Part of a small language model's weights.
Size: 26 layers, width 192, 3 heads of 64 (1 for keys and values), MLP 768 tanh GELU.
Architecture: RMSNorm before each block, rotary positions, no biases in attention or MLP, tied embeddings.
Training: a variant of Adam for these matrices, 4897 steps.
MLP neurons of a small language model. Each row is named by its layer, matrix (up: input weights) and neuron, and shows model dimensions 0-127. Each number is 128 + 32 x the weight over its row's rms, rounded and kept within 0 to 255.
After each neuron's rows, "fires in" lists the words (lower case) most often at its 100 highest values on Wikipedia text that the model never trained on.

L8.up553 [200 135 107 117 111 100 127  99 125 115 118  98 104 133 167 150 147  96 140 112  78  76 159 144 128 155 138  81 146 120 160 117 143 167 109 110 114 118 125 163 127 135 160 104 120 125 160 118 177 106 103 133 128 179 177 101 128  75  69  49 136 121 144 126 156  98 110 125 122 117 127 115 153 188 193 128 133 143  97 147 113 110 159 133 101 124 112  87  93 119 107 119 137 151 160 121 123 107 102  74 194 128 149 133 156  64 169  80  90  41 176 213 102 106 150 120 116 152 121  95  99 169 168 134 183  80 153  43]
fires in: "both", "many", "northwest", "as", "although", "between"

L5.up146 [152 192 141 154  99 103  92 164 171 156 218 133 178 121 136 136  76  96 157 122  85 151 146 116 131 152  92 124 142 164 253 138 172 147 178 103 179 139 137 140  75 120  92 149 177 144 142 102 182 141 174  94 147 129 148 141  81 109 133  82 146 149 154 129  97 125 153 123 166 155 136 151 144 121 115 131 125 110 147 143 132 154 109 138 182 180 135 137  47  98  57  95 122 138 166 127 152 154 123 169 140  79 177 144 121 134 134 121 123 128  67 129 144 113  98 132 194 120 139 129 169 151 130  95 176 109 152 129]
fires in: "own", "n", "old", "average", "their"

L4.up502 [157  87 169 109 151 129  96 143  97 122 128 100 150 115 105  77 129 117 127 171 140 136  62 110 135 152 121 137  90 143  90 177 141 211 102  37 102 142 158 156 119  93 237  99 131 142 101 130 191 138  99  91 130  83  93 100 163  94 154 105 159 135 157 144 126  88 171 125 144 149 146 180 133 112 155 136 114  99 132 139 148  69  75  95 102 136  87 122  90 146  79 137 103 172 117 142 152 128 171 156  99 143  89 137 111 161 150 146 145 150 143 153 182 160 100  70 150 127 174 108  70 136 101 131 183  81 129  85]
fires in: "its", "their", "known"

L8.up297 [128 156  97  79 135 111 105 148 138 100 110 146 100 160 115  95 119 172 150 127  67 130  74  38 105  91 153 104 102 111 157 155 131  97  89 194 140 119 141 149  97 109  90 135 137  85 177 144  88 187 114 138 135 160 110  84 142 106 116 156  93 123 117 165 107 171 171  82 128 149  64 146 164  88 106 143 112 103 161  89 131 112  82 149 126 163 153 171 100 117 112 115 180 138  77 139 137 193 145  90 133 127 145 152 188 188 138 160 110 113 150 128 124  83 159  73 125  76 202  72 125 121 151  84  43 178 121  89]
fires in: "as", "appeared", "featured", "specific", "membrane"

L4.up212 [142 128 112 117 160  86  80 114 117 161 126 173  84 171 146  69 103 106 147  82 107 124  69  92 145  98 154 124 127 135 126 109 142 146  97  81 135  68  82 121  79 160 102  77  89 178 122 151 209  86 129 188 169 169 124 140 148  87  89 135 130 155 142 118 127  77 131 147 143  91 178  62 129 123 132 148  97  76 176 113  98  87 122 128 105 191 114 154 145 139  91  65 151  97 161 123 126 143 133 168 103  89 119 182 151 157 162 120 194 111 125 126 139 125 166 136 112 124 115 116 173 164  85  68 177 192 184 106]
fires in: "when", "high", "length", "with", "most"

L8.up473 [156  74 125 110 169 128  99 172 117 115 123 110  88 118 127 102 146 130 158 123 143 119 128 173 111 125 106 116 117 158 171  81  87 109 136 119 138  84 159 152 131 133 112  76  93 116 144 104 141 166 129 111 190  92 138 167 124 206 101 161 146 108 109 133 139 103 183 138  85 174 141  66 101 124 163 108 143 158 183  70 119 148 145 131 137 184 121 124 120 171 176 122  79 112 120 145 122  94 131 133 133  85 139 187 182 125 134 116 148  95 134 183  98  54 133 109 166 111 142 152 104  85 192 134 135 105 166  93]
fires in: "after", "when", "where", "families", "famous"

L20.up663 [150 169 149 162 104  78 117 134 155  90 129 111 133 128 169  85  91 157 193  97 110 148 119 141 114 141 101 150 109 121 149 100 180 145 180 127 219 114 104 141  92 109 169  81  98 124 162 184 154 144 137 122  48 131 118 106 112 144 112  82 115  85 123 156 142  61 152 179 119 235 153  76 133 100 114 144  97  69 128 156  90 136  57 154 155 155 130 159 196 103 173  79 107 138 193 136 136 140 158 100 145 125 164 145 174  62 131 115 132 108 149  91  86 131 153 115 167 141  91 141 125 145 167  87 146 104 136 120]
fires in: "in"

L3.up61 [126  89 152 182 125 124  76 194 130  76 158 104 114 137  64 140 108  85 172  95 108  95 128 113 180 141  61 104 120 150 195  70 101 153 114 117 108 145 128 192 126 105 130  89 136 164 147 108 130  83 131 112 119 113 127 176 136 174 163 156 133  88 107 138 106 107 165 123 133 164 119 111 114  88 132 143 142 129 155 190  94  97  86  85 123 105 100 137 147 112 126 156 184 124 160 136  91 159 139  78  60 107 123 165 176 140 165 114 174 154 150 125 134  60 111 168 165 180 168  73 139 194 114 180 137 124 115 114]
fires in: "several", "many", "again", "some"

L5.up592 [136 143 147  88 140  94 163  94 144  99 106 102 120 164 110 142 103 127 189 120 126 144 131 139  96 169 113 123  58  91 136 158 143 142  82 165 110  96 167 173 110 138 101  98 116 176 130 111 209 118 171  87 142 232 155 162 130  92  62 143 124  80 170 122 117 159  96 106 156 138 116 131 114  87 159 119 142 112 149 108 162 132  84 162 131 149 180 124  60 111 156 100  97 139 181 134 133 109 184 112 177 125 174 106 123 101 197 128 111 164 114 139 190 104  99 153 116 165 155 114 135 129  79  91  52 129 124  99]
fires in: "time", "club", "square", "since", "justice"

L4.up366 [153 131 154 203 158  95 149 135 165 115  90 106 120 197 109 136 109  65 176 120  98 104 133 106 194 150 137 146 168 145 125  96 100 125 109 135 147 164 100 165 132 110 129 184 129 126  91 152 123 167 120 146 111 108 161 150  77 151  68  92  94 153  88 101 188 142 191 129 200 136 143 116 140  86 161 121 135 133  94 217 118  97 176 102  97 160 103 127 117 135 148 132 111 162 112 122 182 127 163 103  80 139 129  95 107  95 164 131  59 111 132 157 116 136 105 137 139 131 133  59 179 175 123 114 101 114 116 116]
fires in: "would", "could", "sessions", "secretary", "release", "ha"